Weights of a small transformer language model.
Architecture: RMSNorm before each block, rotary positions, untied embeddings, capped logits.
MLP neurons of a small language model. Each row is named by its layer, matrix (down: output weights) and neuron, and shows model dimensions 192-383. Each number is 128 + 24 x the weight over its row's rms, rounded and kept within 0 to 255. Numbers have three digits each. A neuron's up and down rows have the sign that makes its largest values positive.
After each neuron's rows, "raises" lists the tokens whose logits its output raises most directly, leaving later layers aside.

L3.down251:096072108133146114135103131116123134120180147143129127136101120103110119129064131136149116099109105165146142098092127094102130111163121132129136145113162123125144097172122124121119144096114119128112154131143163078114131126168089130100141143136099099113135157129124105118152125097124146120096155096184120117112129143121087158104111142103147110090111126117074129128101120153146107118101141103136166128128105148108136082131086091188122126117146130166122137119124092105110132146107097175115177112105123142142094171150115128083157116153098116105126158131102132133108131100172134128
raises: "ine", "im", "in", "hr", "ne"

L3.down116:116152140122141157116135121111135114142139134138104117174124146174113142167123173124134111158149088143181143159166096107116120087138133112104116133123113169112120145115155148094135129147106182150140132091135111106119135151116096176087132094093110068143155152133133115108115157145165083103114193155170188129175135075121133134115123162128123118122155170114145136124142161092137143115156189130133153105138141119116155167100109103139123092142106170131093126143089147108138114148078108166150100150120114095126124118149143125125118104129111126134144101136111131119068141147123132094
raises: "u", "s", "heim", "no", "a"

L3.down14:149105112095069155124125131137113117138122128126094144123139122106135109091165135107130104101157111071144150135115114147140156161149111129133105133118095147156120152127116135120133118133134165119121134113134135131128120185119185130110126072112062117132110147124124141134138120113122103136138097096141118132110128085100123151098118133135116130150100175148123159146139105118110102122111146122160101095106136131124098148155113157151121114154112168100097126158093139107176106090131141156097138113138100131082126132137144147119108155082120143107133151130080073150096084132140115131
raises: "ted", "ta", "tor", "t", " in"

L3.down508:131180104149055093127152144119137157117117125124107142108155155113152130106133101108138131077136117141122099114144126148166138134130132151132127112150124101147152135070157105132157095115107126163099168163141152104117113193117120149115105103146112110146118078113124110125074114126117127122115093111151134134138107138141175140098108140182140097113111081128150118128151148103154112135084146122100107148164107132170103152223111135121149155114148122147125105109156156132141118162132148153108097145137083101142134107167114153143113161168118131192113162142086101135104135106131136123
raises: "]", "\n", " |", " include", " ("

L3.down228:128138128111085117128090132136126110138169155120098110134136162099132123161146166137145114102146163102138131154117091158136118126166098133158163178161128151159143098121147135109116116170103122144125168132142157133120147144092161180144187120142123161152170123092114102095117093169121125103105128135118114164097086131127144168145165145129101114079126166102153118141095105118138132134086137144101104141113093150133082136175105122131153104128156122113078094149094117150148153169162104177147113133126136125145113122090058145145161113142122158115137123183120108118126109142165128109
raises: ";", " |", ",", ")", " ("

L3.down258:132127168098183113143085114109117109120097154155137156157135138159092111110132072115123138150167128142109132108156125140144134083125165153166127128139126131113119108132156083141134136094128179142120105212129092122077089159063145117105140142155131133130173137122111125121125119133115132151102119139110113092096148098123073159150092120170111138151123116125085140137106122126157103155156131152115163137128119116115154110139127138117098131135136091142121124145114141123124134103124143099121110166106149054142107100143139128113146152071130128114110092118076171088130113122125115145
raises: "es", "ing", "s", "e", "ign"

L3.down353:133132105115115162118158079128115120139125133093063073126161165125131120130119123099106079148120096110126106148117124126111112086109121155137176128138069127086154142123126103135127123178127149159131130149096114100152155172064147126161118069129123135137122129120135141159144103163126142152125139162103148132098117090122165133101151118193114121112142110109172134103159119087088136145142137153103119160172122129145130171106088155157103119151126143133139128151128133141158146126099084150137105149167173112106153109157104100120153125080106132144085120126112089144140099142150124123
raises: ",", "s", "\n", "'", " ("

L3.down118:129104134155160126128140114147113159132165082140140141171086158175101110133092128171156170178078126129112094144167111121144117136141116155150163108131132118131190150126118113124162144128136181180093084129141141116140074143142127142144102126122119133110148088116104113146110134094119118133114158105113125161119165110147085120135113125076108120149121133173070144143096136126151129104123125116109121141156144157116112123099154077118132151087078161145154136173099114129096158095127138105148152114099123148127078124149137130102114138153125114138118122107100157117158119154119147160
raises: "ce", "ine", "cent", "in", "equi"

L3.down31:117107095158163091139129072163171116125126144106187140108100156106112128190138141131131126166136131182104160145118122176100114128142117095129139140126144101106161121105149137128113107120144173141098121136098100114146103133164161131133131112123103115126159126161160076133143136145173095144107146124140141171136157082125129110127143116147119169146141136076139146136112159137133095112114128165122191110123142132108097118040150167096140118155130151143125154138143139132164164110116122134120116123182174084144098124170157095159120096159107110121128144139126134051141136128150135160
raises: "e", "a", "o", "es", "ement"

L3.down364:105159147121133113136124116089145114094108147125100091080140161170157110126111124146126091134158143128091136096132137133153121118127143102088135151135086104139148141065145086122118098116123142128119138157148134143134120127064136177104166099101101143195127125119105118151146142117105149136137130148127116134119087113142125157118104123151119127121151114107176120153157123141154121110104139113089130127121120120094125156124102156127129100090075076125063081108125119151140123107123124155108107135161105112125179140144137217157135153133114134135111105107100137170112137146117127133
raises: ",", " of", ".", " and", ";"

L3.down322:070116099100140141141127142143158134141147129155113156137130126087136084154146119132160100130132144098132138107148111086133121130111150140120084121192160128114136136168124158123107112113136110155098150161121106092145129172149141168149150115102161121124145125120146140101134072122142147146154098120125111143090114083135143137139139107170037096130134127146136143139103108129156135120150155161138136111118147135149133143079129092156106114104131110187163140140160155104138145155110104141125168124127126115133142147126160135126173100126141115125143135128152121095099148129143147071
raises: "d", "ing", "tt", "led", "n"

L3.down208:114111148119161125151174118098145108135132119104125152121113130089148128111131128168143090101104125131093122127165111133118133145133152135125112112100107139106102128146103113150123108131131145080142136149126151123126109114079139155147080075092181174118114142151094126182130087102094126181141139088150086103164089152169084152153116148108115153181122129140097135133132085141135158115151161145155135074131130126148113106128059131136145094142111131092152134107141166140144169120088145135083088120135132107121121145106130168142119140147131127129099103063116122126140098100123139119
raises: " of", " years", " months", ",", " year"

L3.down233:115128130118110149166119148158114163119091100099101123110147123101146170121101116117127101170162105092133161105119090147065087116192127102084080130136125132137102154125085143102164152148138148144076122116129113154098142145080119158157132108121172155078129109074164112129138146152094158139139162126136146147147116108134140107107139130182167141144124137100145114106169140132089104115097136142148119128123122057137097189197117085114137125144141138089158146085134127087133108130095176094111140149142121116131135172111148105126139113098152131106121128112112117155159108102103123132
raises: "tic", "tan", "tica", "tz", " earthquake"

L3.down165:166111150138161142052122143136150129109139128152141135140148136134094139135136099174183120144122151135125118121142142128089095111129148131132110139120119145159173087098095090134142133120117161130098129093126118112134138151153183114152128074118097116148141163150125135090155125126096098152133130130132110117143145112158116123106106151124144140097103155147108143114103197142151124139098132109157096110166155145146151141132130130119139108127150161139143119130131108112095107168098099129198160116123135159124116101149122138172135123157136150094112126117108186109123157165154063133
raises: "ter", "ated", "onym", "ally", "ters"